config = dict(
    n_layer=16,
    d_model=256,
    d_mlp=896,
    activation='tanh_gelu',
    norm='layernorm',
    parallel_block=False,
    init_std_up=0.0184,
    init_out_by_depth=True,
    lr=0.00264,
    weight_decay=0.049,
    decay_shape='pow',
    train_tokens=809800000,
)
MLP neurons of a small language model. Each row is named by its layer, matrix (up: input weights) and neuron, and shows model dimensions 48-239. Each number is 500 + 25 x the weight over its row's rms, rounded and kept within 0 to 999. Numbers have three digits each.
After each neuron's rows, "fires on" lists the tokens most often at its 100 highest values on Wikipedia text that the model never trained on.

L6.up419:492534476505488539503500490497487518534491510512469514445506465549464530477529527515534507491549503483494519498475489504495468535490524533497481465491548510502522476510524466501505504520489473499509501471479514453472490457482451489518461498527509543451480485477482463526480509525513468536534550502476515468493453505490527468528492495527526511496492548492490477479491523488505519518469489502500517463518534505507505468520488508497512491511457524499466460525493517508492481513506512548547441500503512485463512474478511453533486508520479508519577545506538489536519489482467514494
fires on: ".", " but", ";", ";\n"

L9.up541:485453499520472569514502462493499562496506480518499525457502500482466460481448516515494508490523482536507461488512503467491506524522536537503534489508517468488505419543493510555522482492492482519519505520513511493459514526501496503526493486539512519511517494528461498490465502459513459444516477485529521471492503489476502511493475509526465500452520565508477476503493520494524505551485519481492515522501505463528470461473502504453517465499480458511488510484468484524539478510500495519495531497522487494462505490499495491512528495471459479492516533484517530469454495507471505506
fires on: " to", "-", " and", "ch", "1", " up"

L5.up192:455502510525489489503502490497507509526500502509472485463504457537466484496551505503515474488499578474483504497505512506513488499502484514507523502479509478506526480530497500490494486505484434518489463484515493468503489493505485500542479533505492513453525469504468525506487522482546508492526537490506550475550505467520568494526494513517498488501485513520498489499481550424505515551455489508527482494490498458510481515500444503518481497518465516494527450543545522512482513528486529514539508526520472514502492480476575432482469509522487461479551506497515508535496474498480503496
fires on: ".", ";", ".\"", ".\n"

L9.up675:476510441551483509556478467491515505495500499515533482445481486497460477526478447453526495467519485503507492547512475465526517502471512507489519527490477510513496510459482532508469480505530492528470514496479499528469491502537472511486496497465448505508491504485466482495480526483546458507495494487516529492508487516503484474527501509571490505503521497515502486512445496509438507490501459507525546490511528502532516501513469503488455490514482512504506505493482503508499520468496472565537487504493517457472447489496525489514483508494482470488519534500531534478526516495534475507
fires on: " as", " and", " to", "es", "s"

L4.up259:423479458476510544489490468492507518509518521517482439470525445493505535522502542475494508525470534502475454505483493496481505510500495504493478531529512485491494464519506487519517494476521510515499490514507484504516520482452487488509443515514537478512496541485512467471514515463518474504498512496491497516534500455507510495548511496488547470518478497468500493489517555508494533543471548509501510450520529475480494500549497497550521506473487489513504487532475474463475467482513506523558494563498482472515510462504548505486496525529481480492507516516493465483528503491536505520
fires on: "qu", "he", "ap", " M", "ak", "%"

L5.up473:470498508518506483529482498456507495489503517514509490527503479523488559523469498485494448509499470515517540508519544497523491548526532499502508478543517475526554485473508524473491456517484453528460509477512485507470522489493506533511456520518518535494523522528502496508481489480569522514519554505497474477525476474507512499496502516479494480510477487482486486506518524499515495546486442524495552514514504517504477508478454508501551501538484539498490471515495504495502506485515476530514501467496458508486504530430497502487496484451505495504488464490434520451474546517515475470
fires on: "ul", "ro", "act", "id"

L8.up627:519495506505484485512483488491497539489496503520495511508570497533537485465463470495494484454464499451502570522489482510516473536460484535474511503544470489535542524461475550515507494514521484464475476499496531471507501513491531546470481490494460500478460521517501482517477477450516523504532534495507476516511476488455548511500481520476468458488519501517563489502534532512491515525528514487505504459499516486518505525500458514510501477483496523489475481505503528503541475500491535495531464492511479469500513479491526511500494517470500467529543508476457485472499477533459509481
fires on: ",", " was", " in", "\",", " year", " is"

L5.up621:482513457497478501530506489513473487472526532522519511457463505503484470498522506475500528510486515457502526509473461548471505519472484485514448478531514506513483487514523465426501529482495524503537471492492507491520500548483478498478506493467506508492475519524514494455484523493471504500508526473522522535507464488513532479484500562482488517535484529474510497511501509521495514505505465518507523477488520453467491497582525494468499509476529500504494527546503491478479503456474505493547526504464484504458487471492506459524528484472523514517509508482487497487519531513482459515
fires on: "ric", "un", ":", "ic", "in", "il"

L5.up62:452489468540560539505476506472505480476481440512496537456519477521541479445502490512497472519487517515513516533533474490494508474486502498541497516498493510529555446496488495468494492526449499467529481499547494463452511501543458511473523509523509519496518550506495494439495491486467508485530500533439523509516499534554476497504472490515468493537492501508492520534496476457532488518498505482504486496487505514488513555466459441472529504491504454450479491523472472517488509549501497548481497509488522513489494484482455476526525472537510442513483475526527473510485532508523483506
fires on: " l", " c", "en", "az", "ub"

L4.up852:529497508476497537479493463507481515509475483516521531469531492535502530508477506503512450486468548520511515501497449499484522486447501515529513529511497510487478493534446474494500502529487479491451532546522506502530484540495507508515475485512541514507470453456477509492498520490462463511559496479482495494510514540460526487468485477495529494478467502535487486467527511488531488492452514509492523464470516509496485557473535524518469523481510519494515480456477512481514472497557506482535485461511511527501462477546474519488524516520465477490579492492441472545504508532533509499
fires on: "an", "s", "g", "l", "n", " to"

L9.up166:495528481522487489505493533493476486495581506510486493442485508507508465520505488520490510522496523539503481503533452498508529507483501458547480503542510498510486422554500420467539501484511486480488490519530488476525467512492453470530459494478513493470500497484497495475501508490479505484475497577534498528506494474546523467522474516511519471494497539530531515553489524482440497504493511507568496494510516431535508522496530507512502519491454501467472473475461479458499504482504484524514530546503537488479501524497466481474521500472522510474500502536493481476525534492519500479
fires on: "ap", " cap", "ric", "ic", " is", "p"

L9.up37:495499451511478476476516509535507489436526525524465562479524484534546481487547478505443495462457535508520527476502479476521515523466483480520508491537505490527564490482503524517486521540518485458492474515515558476512484477489524530487503509488506508496502508447459499484510506493509498536514496469456484491461467488505478534501496475583484499519494493494522481512522514481522487519529480476525534486498533496459486521485463488471517498479499528468442503481516470501534513547546524504472482498475491494475478502543525553478502536476524492495520453499509449461480506518507517484
fires on: ",", " are", " was", " also", " is"

L9.up847:518497492508516489533502490455492555502532461521502523508549486543496487441547512530499466454497526460473522508507502500471527526470476493511501489507490548511511463541481471511525497551497521476497441531488514472497497513487501510494530533456530494492509474497452455509474499537496489531511551476473477479568477525436521476536489520513502484499520468537503497497523535510489543506500508500522476483513506476453472481521518499551497512480480489453498448469503516507486469473494511522500471444510474491481517497493497483498504501477513510490539485471470527482505516500480523473
fires on: ",", " and", "."

L7.up708:485503484499493506510502479489504550454527481531460527481511492506464455474520491520500501499528537481482489587489498494506513471459504544510464487503489511492537514447544478510497513564552521478522487529470530462516510471529497474475517500487500519466485497503494503495503511522488486497558478494509449455554426503492472490509525494515486524502533495509496487458483517488504484481484530507515514493508540505471492520490517503510446531473449434474465490475518526487497498508493491500529484499488464520486509525510530508477500478489464494485556434470476489501512469490486531526
fires on: " of", "-", " de", " ", "et"

L12.up111:484527448567530490542448510493556507480458490521535489504518493471501500518443518484528526464548474472496544504491478486517489537496460510461492497532493520474519472508466487482518534472498509502477493520535488485453513476497526501484502536477511531489481486498516476558488494509510493516491514478502497476489558481506531527478493516514494528486522478524458502504504509530470509542491483476526509466504555474525474549520489485478475491551519502537506476497494515470514511503492514586495486480498458513439510516487509508525476485467521494477495525507481532522492519494514469496
fires on: " g", " f", "s", " or", " and"

L7.up329:525472453507495488555488458487473464491466513503485475555488467529472488455513513502487475465509524495503512482525487482531485545477555498523525521481492533523503478538501493531494546497516473469503492513506537467496508517470490566485487473461547514489538479489510507534475547509486498496501513480467467539491478481481501531507512470551523489519472510541487481493510505504476528526507474501532488472521577477494551477528432496503504513518471493480543493522487488522519482501473507517524456518475466489531533505539533497528518476482497478480524457485501521521485507546487467414
fires on: ",", " |", " and", ")"

L6.up118:484492521499527502510522520474507520506514512516519476483472500496479473453481480517547508450504485549481523488486543495502548509502521500499476522502471480506507476468503493517473515521491479553520472547527501499522473496472460491496472500494459516540493514490494515508474518516481505500475519498494460519491494434484584479480497502513525497484477510527528478502533526472495509478471509570545514529513523509499501519546513464510485521511477492509480477464446505523522485506482531509474513474493492488518440492495487540513535482464458455488531498543470467537524562526522501519
fires on: "ab", "art", "b", "n", "ral", "h"

L10.up531:493517501488515523536481509468492469515501494509486487524475477490489491435536477470542498455485498506470494521535484478487497509482514495506503521517496518530493514484528497519495491533488477500488475543525571503551509518500484492499495478469546479478546460458485468509452465495521497522533511495492468478563493511490537477521505495468496508510523501512508524467508542485468513494493496483496470524501589465494514551496455468506543474461467437471527497498492460510500505540510516548495462484454506459474496504503497440466474502480475503497541493508491499536520527473501499464
fires on: ",", "amp"

L10.up37:523514501557490511534507539482526501516520500513477534518468470492501485502572472529505508477503509509486513511483491471491498559489511526496521479529501469516537473472514461508489477506474540517498495522514552486497489496535538564508482463465497542472516454467493475531534494508458521478532510489494450464495499460533471505485492508501502471520499485545542462500529504485538482469521477563487465498483512532519486523479497455452475472525490523501515514471491545480487463492526492491480505470461475507482506478482489503497479496474497515495497523485477539517518518500475500497
fires on: " F", "F", " After", "fter", "p", "ing"

L4.up217:520522524511479481533470486523501495482422525534484537503537474494517515532507510443527483502498483465500484507515543537512457547515519514496515521541507496517508462514484473500485471490472532470497472476503504494499512504524548486481454502474486526523499460466494468515500512495536486490514557470493495465520504504527464475473464495493463534497476471512495488458473497514474450513504456554513526486488475461486492494510460488476529511491501500509453515521551526502527499505538523520518450469517467535527492500488490463511511470511500528506500482499449504501545502454513518475
fires on: "od", "ut", "ad", "ul", "id", "ast"

L8.up491:478482495494513524512496505474468451499488476509521511494546481494496448466527510508515480499508474475433459495553500497484524527478497519512472558547482507495537475509477461467478495496505525476505503533520528483542477503503467528538508536528549531496494477482530475494443524505500465503498501470498496507543487501514529506526496518462505492490499501517527509527541458513511523532507517556476480526489534495467470526460516465520524489514488512484514501515462511459502463487475507502510495512491459474467506484576486471521549476477507513558453487522482521495492534473474505497
fires on: " p", ":", " Gu", "ic", "as", "z"

L4.up173:513494500492517475493492485500465486449476520520514511468487513550506542516460445493510468521488526531471505536495541506516515474497482465494480493518532518531507505537495536490499479542523526468472510513460485483500504516500502539529520500520531514498458445455483432491542513498535435513539507472508510487504482495525488513499485491497510523518492498493498492493494502518496447513481485463509579498510550508468461521486508459498506545517453538460499495495504537503500467500545515503503544523469478558488457455505515517507519503487460490522554448493487485532513487503502489507
fires on: " an", "em", "s", "per", "n"

L4.up6:456532500526509541488501520481516515485484484510524526517519477487501484472521485475496506530481504525509483537478484511542496525468514536518514490546452508495486474471481500472461477496485524499468493494503500489505470484521482498524468541472504515522525507505519487492526544444541468504522479485516481551514503451480510496499479504485495512516444495529532498465541481477476496499513498492546483480452497461517541496471464513458523457498479512512484470537463502459561518527512482532527531466522521472511497546491461517503518521536496498478519513545499473480489517495488492513
fires on: "k", "p", "m", "h", "n", "t"

L7.up597:440499489521518516538451465478469485546496483514536493486503502496475475534521518483518530512529488474528501507518496481460507466484516520483487505507473508563512477495455470488464443472560489498557488552508523503483507522454503501480551499520504480518485514491471525489497485516502568495496563483503469514510463484462541493509487493523496509522501536484490527485530503533465504520488481492496516488496486471498526517494508490461541544480476473508494525482519511494504518514475448505546485510484489481469506504504523541536514464474489455514506487478519504454476494478530461497
fires on: " |", "ol", "u", "al"

L5.up763:465505487511529487507486502462505483509479455524466505465529464481478487478536450467519463477510493507484510496526546499558503468500513535491490482506516506471493483465454476515480521499474513507483518496470524495523476502524439525519474573488522492508507500461513510539506558486488503505514499467486515479522475502485503471484485479488497535477498505536536483467498502480455549492484491492536529498513473496558528467530472513489531485501474501457510514512491468485545531499535529499540514467479480512531478544492479490513519543451485443464476461548507494551487527505468487512
fires on: " cont", " det", "n", "t", "ft", "d"

L4.up326:481516467523507540532455485463492529503503496509532468488501506510507475505510502509464524481486492506555524490481539494454470479522446526505509508520521507531508451522478491481478521523510482482548462534494483490488512503477483521539492535548496499490463478534501510477519513480521533536503501497536527503522519469475494461496477484550505462474513495506530461495475478493526511534473541483494535502507527500466453478469494477486479497529474511473491438512536503489514517519518502539488510531511488495482532443490492481557526456509505453504501451493511493511523498496540516481
fires on: "ell", "c", "at", "ing", "e", "ich"

L12.up887:537497492499493491526474551510531530509527480513503535481519499470481476470541510514498469472532504520539490554532479489519502473452529503470502521549448536500516502496522508508501499530455522495535526479507541489522495442484496513503461483461479498496511469479458474525513559511469484512542523515479476476521475475485545542496499517488520451468482479464543477494503547514536480494489484525533507496466483484486487510503512491508542473485487469533476535459443511500505529501482501526533490507477458542460480478500472475487483469464510526524479510480514536473521512524491448506
fires on: " F", "F", " comm", " comp", "f"

L4.up866:465520521485495506482514501483539436492504496510504478509522463514508499516527485499462489460503496483471516532489516511527474484489501514524485531503490550536506461542473423466495536510544486490520494518464531481505485519503489510544508501541516514514451493441505468468479496459520495545503558495509510536531449481503502490488478471525546529469489507542513502496531501495482474511524511532529548447497505505455540509516536464454535509514463513510517509473478492478524450521500479493539502501438489547496492483504494495478498554495494511525496473543498504491496514481482521520
fires on: "ian", "an", "ul", "cl", "k", " German"

L7.up467:526488480513542507530515506525472511493459487515498514483489539487457525464502562480499454512434532498506520505521545491522492497465506489466489488505498484517501428465515464479499532509547500485529511485539538473485493521530474523488491517498506539491531508503514524462456488473509511481516489470478530466516504472451505494488491500525513500515496480510506482497462482482460507499490498489529515518495509431481506500468488487486514481515477474550461482516487525504547477493563499514541508423500509495471487498436520569473483552497481488517522521520460497503523503495505490537
fires on: " s", " S", "T", " T", "S"

L4.up889:510532502472482547538524486506504487494471516527508498492493505509491457505482525519461485523511599505484501542516510454542485481446513475495505505496492502538521518546488475532530507476490508490501511487514500506472522516502501528479451497514523468527528483497445517466509496458507430477481505492499509536509521522497504512469488506504547502561500549496480475501457541506489520493494518509470499521463493455462470513501523498546492513492481492516440503528485511491510553503511464508494502509545517504499508478453493480512532497485445479524487482528537468493503530497503467526
fires on: "ad", "an", "er", "-", "A"

L6.up565:504512503530532513482459539473533480512500508495509496524571434487506472496526546511518467488512506472554510551470522481515484458488481494507532497488495564527527485502475502527467514486490503521481475501481507516502499528490522524495494513469494480490508511420508514487471498503447452456471488484514529508545542470501541447468485489469522489487521504507547495492503505490448498548471501503498515511493483473494541530499477486495552498461461545492504504488479490487511504479500523497519536505433484476494484467517468484479506482478522516528485467527453494492495559511507500487
fires on: "ian", "an", "ic", "ib", "ain", "or"

L6.up569:514505489525509509549521530440481557508552488508514512477530528461488461486532549482510441496540496518475480495521474498493512552499544509499516509530493458504552485482543529510521491504459476495498500499551492463495536454520535515539481497509491498491489518464470484506484496469499470518518502474471479534484479471497500486525497498517473481487486507498544455502485541477544492512532510522495453530488535479517487529477448447480543481525502475505472503523471504493481476503519504528532455478510478530498476515490517486489479494471456453487503509497512530505514515505512463485
fires on: " F", "F", "-f", "f", "ul"

L4.up222:530466497512492526513531503537528522478469526522487526498507501529504498525538510470506465473480560538468528515496504503530534496442528475467488489485470516479539485513528513462483536521446509503471479498523521498449491537505480518505475520492551536483495472519487498533499482466507470450544515475497426499473540496478525509501472520493525471500486481476504474502503500477528504472462486565505483456489514460538477500468503525472476529516519517547506477490468481436522480513554545505513480475496515448523463491511526509457495526450496483490514510523450484505531585502551482482
fires on: "l", "g", "im", "iber", "in", "s"

L7.up654:526463497511450560519455485500507525502484499521500527500514485475501484486467493487541519545481531498489456543503520527493476466467512552550452509492486486454556528460487493499500498520473489489526502509518473499512444483509515512497504491503488506512458500489520510476502505512512514493529478508512505498547523468479492483564501507491452512459544477513523427473518476469515474498512503501510503510475491464524507514508513494471485477468495464467483535530555479473532504490525514555549487531465477533483494466506521480482489499520503550460516488565480524509506474499503492488
fires on: " of", " ", " in", "v", "o"

L4.up67:482503530496497512480514512467512493566544520506509459461494480504502472475548548511481493464498502520487494494459529433493463496519485487493470531493473567534522478499489474521481460495535504518501516548517523454527496495508510506517471462526520500470521484486515498496520513445497503520492526512513526518467503517524502504488470511478542477487462552537502498513503527494487479499489536464474539475507507524454490512470483505497487484503506508522512494495445504494519483479528535497510535483434455503492504511494499504483478521495515509529531489524484495516487549499465516485
fires on: "ian", "an", "il", "ish", "le", "y"

L13.up151:471546487519539488513482531426514508516475519514499506510530507472502487460511527515529493474489498539490525516508503483494519472480568490459511463518473542487503484445523504555512521532492438495526478492513533501512476465503511479504426445507480506485516517475540517534479474500474516471500524533514490506450456460504542509485491515499521537469505499490521513547509553486486494514528474495499482499509488486496544526494515501478534480497519497522496476490452512506478476483488499483508458445459495515496458501503489517474548491468510513502512487490495441470513468524516474527
fires on: "B", "b", "ab", " f", "eb"

L7.up878:487488483509504508494477498464506492495502468508507517489502471464478520459559498503518483502527515518530512508466545531478490521479515488540510522495463499480516512457516493493446512509512468510511515469468493464540476454496445486539477506528494525526509529492492494551464532472466440524489490481471460492542453481467545521480464489493499510486479510493527498493552486494502496519481501547543480531528490502462489497489470515479533463503479507483534518489471457463520456506491450548572485473488478496465512495489473493496497515509479494483499496488534533539512460521455465543
fires on: "w", "if", "m", " as", "k"

L9.up564:484498520493524513483489494460459558544501506505514496477507506511443502494499469513516471519460475455470508455560550529468506532515510479502475534536491484531504450559474464439452490512507459514509471501509486451538479526467508510505520484469537529501483546523519496493504500509496491467478494503516497480489508507489501497488474537502508498481483512481538465554508536503509532541520497501486515527495479515539490468480478486485521518486475528467525453444487487481520507453504526510500509526492488542462508512499502471560518494494500502489497508492518501516523487462465512487
fires on: ":", "g", "k", "ak", "ic", "ick"

L4.up201:502513514485482483488470461518571480530505476531491508516518493490501513515505547478507524510535536508474509536515503488555444521524529508507493545515512488498498530522482495504484475498516512518503522484509554446514511481560480537446473439505456508518504511463458522504520498492488436458550535490487491471507469526511488469525441508467503504532479541484476504467482526522485534470527486509467476509529463533478457528492482499475526466487472520524491475476526483500473512492533501517484472485511511541507477479469495471496470529458468464541508519485502498536503514527491499510
fires on: "ad", "er", "ul", "a", "ann"

L6.up312:457502477505473514535493521452512492542530500510433506489514445498464464526493507519525501448570503499493528482522498497507485508501507505526497505491512503512518486479521495498486481514469448477495492523488505458475506480519483534497461523472502510453526438496478448492462527532504497489529546532527509470543490482503510485499486481524494479543494514507482497472461538481474493515480505559503519487460535494501519538487478513514560491503480509502475467543497507502504505526522488526540467492525462539511473507485499466526471493538498474479558553516504522518505501503478485486
fires on: ".", ".\n"

L7.up304:455464448536506485506497544471455475519482520513489531502515495542485528509529479500493522536516496553552506497541518494469524489496526558495514472456496481537491507502499458495512478513506522511505488487476476458510475496479486470500484554517511514485526501483485472494545492485475519546496526497526467493507469500447512523505468506483520488509523522493519504451490511477472456538544460534522565483505490467483491486545527513506549512524469539495535505478483526452471476505531503494523464459461467537460468513480533507504511533480522474533505464532484526462488529483484467498
fires on: "om", " al", "al", "ol", "if", " pol"

L10.up290:478478490509492525470534506529512555468504487522526540503496472487500477474508532514510481485483489507488516533489543471494455534473522529446500465515503493493543469516464506529460513502494492454531503490515512495486543536513508523492472498521456495499478477521506477494490506487489485496474499508477537467484494505504492529494503463516488482460516515496483505519497572499499476499481474514484504489514530500483506478458455485487472512470486448520481526506497513505574455492494556503525518509526500482504484506488549512527495462513498479479499510541523513527460580491482516460
fires on: " or", " and", " in", "1"

L9.up214:464505497496472514499502497464489499520505537509480516474498459502451489515513493503542493444506520495483502468538508501490499486528529543511501530507467516482540463477493478501460481495501490476508458516525531491514491507485489514474455473482486512508471499462478482506464505495490524448496499537512484503508454418465509516540492514471518485480520508523546461465551477489480532535471516496520498510489532540508529529486438508483532506495477527472483485489521500492514480497481496504514492512500488501518524527496527482510541447471496484492554451502481499539505504483505536465
fires on: ";", ",", ":", " |", "-"

L8.up711:484486488481488503533445506465490543526472529510525542470554495469499440481472530432542495467507487500504513480503554487501491476511509531523493497473524522500547483498508546530478479529514530494506482479511495486478498506454522515517495496496476525523539500492497521539497499466492432502534515486539515543524478472500514494476488553473528495524494498486523441500492484494477469492488516485530529504509479498506525521504516527516489466470415492522477489500481488461499475511492537501498513492503482507450514470528511538542493534521529453491514538506478488517494492524479488491
fires on: " W", "w", " re", "W", "re"

L5.up330:516516487529502527494491544471476470493477475500476500461523512471480552500446452465550478496500488507489538508512524505510507489470509508528503516469487501490508463477463514497467478496496476508490501480503530507452494479513473501493470496500512485528520542505500439494454538478550437508503509519485515515491549474487537496490488482534494528512502489508548509486511537482490530508506522515501485544529476446523513523579516517441490504488451499524489482514455505479525517528491504534494505481510493512499454474482482502522517512519509483488562512509484468513509495531512467542
fires on: "h", "b", "w", "m", "ob", "end"

L4.up623:513521484526478506515505483476471499501489490513504519505449516515498485519519494491519484521510509498497487507569501491478486506500463526538484485479470476542523478477496485471475455495506490459497466511508504441492470491539440507503464494495478533468500466465530524475503501450515455499555477488477526455528528469517522497491507515492489492507535529533518515484479487482495518473504457508516500532520525475483486483504522517532497491481493491500441418452496512503504556514531505477564526459493496535463502462488541467529505502482451505507539501506485484503534489509506480541
fires on: "G", " g", "T", "S", "iz"

L5.up37:493480518526528497509461523537545544481531505514534479482467462531472494482511483498486538496539538569506476500470497518515510488517525540528540528531550500499470462530506493490483498525503524491463478465478539469482493502501455478518498557507523537491477493480468489494553534489510472452525554506491482552556524469480484459505496530437501488498538500465531522509508499516501473525480522504493500525488498515483501500509512482468536490505514496454491460473500480510504471510526498488486504471549509487485537496525543471501540491462487461499463516516464512491485493483482460485
fires on: " I", "inist", "ber", "ound", "t", " Brit"

L9.up456:478515510508491506483443510468548541506486479511488537486517544503486577461520488497546461503467460490517523534528506497476517512500495482519503445481515496519512464508467477483491453522523501499472468543533548496472519514518511543540508520519513507501511476469445487497519507493534470492524495498486474465533530482482494486476494514488533498462468518506499514480518492475496497517465502537530508475538524490431476503473505490496476492484452501529504518474465457527528446489550550505517541438523476547481499481466546523466474495498456532519528501473494490509484540499509463491
fires on: "s", "l", " O", "g", "th", " o"

L7.up531:483512493487558498515502514509521494504555480506481483500484451490501500506512514483511526497530539569498550507528450476484498518475518452468494518494492465499495467507501503531479554514511526485496464482542497482541488509532451469489478474523515489483449484511488459480496529507518467528494540536494489529523484499471532508486504502501478474520516590499544480510451495475513548513514482532512527471538498482445491486514465497495529504509504530495463511534490502469550501476510534472489511509529505469463494444494505495463474493503486510520491520487510506493499498524511513456
fires on: " city", " family", "ather", " University", "ian", "orld"

L6.up607:487465489507511492501503543444465538484518489510498476506511503502530467493573500505505500497474514564498479475510483483502525499444475479539507484501539485551493426479470532526484502504446446508512481483493510509463523511503499572450504501510483495483518495507516500508484529500491502496499501509524535506498523491550531463501477446503472476483491480523516469557480512468508518510511522467495470522525493448479444514516480493536512536471491502483525485480493523501542483515530480504490522518522485532471499487483485476518511500502516483499497496511472476529496464558456454525
fires on: " un", " Un", "ars", "es", "ists"

L4.up415:511525535509513526515505529479505524500528530515457492521521486532448444530529478495482479486505482479488479508526506487511475499460506511488512527510492495534472510530530503453481513501484503492507495509482516440523498514544529457504512515487501492479564452467505495497532505495539478466520476480484492476472510482484501546483473526491481537504482487486551540463543488447474504506547574505546471513486538504489517502498464471503470482527486545475506494476478497451524470489511538503505486456468497479479486540480526523512518507491471493496541463555487489502509537508478486475
fires on: "n", "l", "p", "g", "-"

L6.up493:462492510462499487508508537499453510481512469524525478500514500496560488511497484531496514489477524524475483501473490462505511492510485506451507498539461450549486469461486520479459501479470497468532478496510503522515500525499522551477524509543500469520464489494531478516439461499504491497519504508465535536502513498512506493477463492516498486482473509442511467575525522470490521527505494476543499470549508491461475510507471459506503451525493530515499475497506463471555489462520510489475512488511521477501493456485515493496482475507507516511492521503492479493491501589454499478
fires on: "en", "es", "ars", "ents", "s", "ins"

L5.up318:507526527522512484487448524474474547565492505518523509469501471516488478424469490493505478479490507475534486533506473477474444469500540496526452515496565482483505468497514552494457526523527459490487480487528530512499467508499504519539489492520546533479516513472537491542495499457512466438545524475537542453480482474544537469482485485501492474504495484476495488518539504502517513504547537487497522490507463520502490510454519498493483461528489497491500453511479478492509508517504525509507546485493536480467465510488536527482481501481486465515529525494495478524492487525494436517
fires on: "ar", "w", "W", "he", " War", "aw"

L12.up508:522466463459493550468504532486471440496526526512499510509480508494485492427498477481467499505541515486459479482527476425488469495472493489516499519493443488500518491450468507512496532519468493493524487485524535482521498482501430529511482507476545476528543494486523499461476512528516479484488488511501454464524467503506486518531504464503551508477524496492529484503521539467463522527467468493480500530488542469526496496504497501486466512472504478522558525474539465522483470522507482508488457484491453484473492496547516473483539482517490522543517522522504498565505489492506489501
fires on: ",", "al", " L"

L4.up792:492478470510484529535519533489486517470501513506507532489494501518503532513500556467520476529508514512487464466577543444499454512502466474510481500531472504501522434491492499441461512517515465483505510528505503490456486493493461501506467487483533496489481438498492500453504467522506475517549486463519545488531501518497492474501472483509488522487505508539512506510502471500521486454479518543496523502524509494507499483485537487442478502458458522497473499548537501484542502466542496519526492492519492507532487509470533475544545487487503487498528487525454508485521493528496493495
fires on: "os", " ex", "is", "S", "iz"

L10.up864:517482464486514518480488537459455495530496458513520495513525530491526462509503464472478459474469500515504530482514479478507535438448507523509511511528466462507473524494481527490499494494467524509474526518505481503518485513463485487489498494464479523499470528491459531513482508494451486488511489515512520438546494506451503474496484502509482487472527504503495523533516546462470479518506486505553509475506513473500486504531509485481526508471521510460497508515542494474557502524487509514552489501527528494459462530478466463498500456518459519543521516533532518483518473507513488486
fires on: " in", " ", " on", "a", "2", "1"

L8.up60:469532453551496480493469496493518448499465518523506490473510451514459436502468532471464508466472508507507518515505500540529460510496486463490506511516512518468505481467502468511475509484513484502481470491524527514516488510534513519529501482494482531519501511495494540481537537482475481486496512497498448504506473478478517483536505513524565511518475522526517480465566479461495470501487497501506509466508517471488523504493433491446521530518533513501491510496469533461475521532550496519490461485494509540498468512505486540510495507491500449515550516529509478488512533547468466508
fires on: "ed", "ur", "t", "ared", " p", "p"

L4.up462:518458497513480495458515486515478498512464509525501505490522469511518532518496519479552465481513557502496504538566476477515459502477473550522483537515554507489537478520489518522491509513490504449451530497517496483450461561487465541479509514452500507489512488477497466528487487537497489449561490496531473506510513501483484503479500503510498493513515522485494494516513483484502494482488482537503516500470549517488502503497516497525476501489524481493487507493494489482503516488525518506500442463534505477505540501511498434535513493519513486518499510555436514531484528511513514499
fires on: ".", "l", "s", "t", "r"

L7.up443:516519502528526525526484520502509512510495488513516535494496489503510508449488477457500500485498515493504514518572508511555496519488529498484489495507532485491515475464483474490431524534521479488494486488524478452479469524559493504475515536521510502453517509482525533511510539472496496479549499556473524514489530526478571474469470568544468530504469529482478540479506513508474451509533519494504479483455520532515535505476510508461511492521499520455533479530466507525522490482487513525439501488503507484481442486478506457489535461508476473497504482530499489505487501528459532493
fires on: " e", "pis", " l", "g", " num", "en"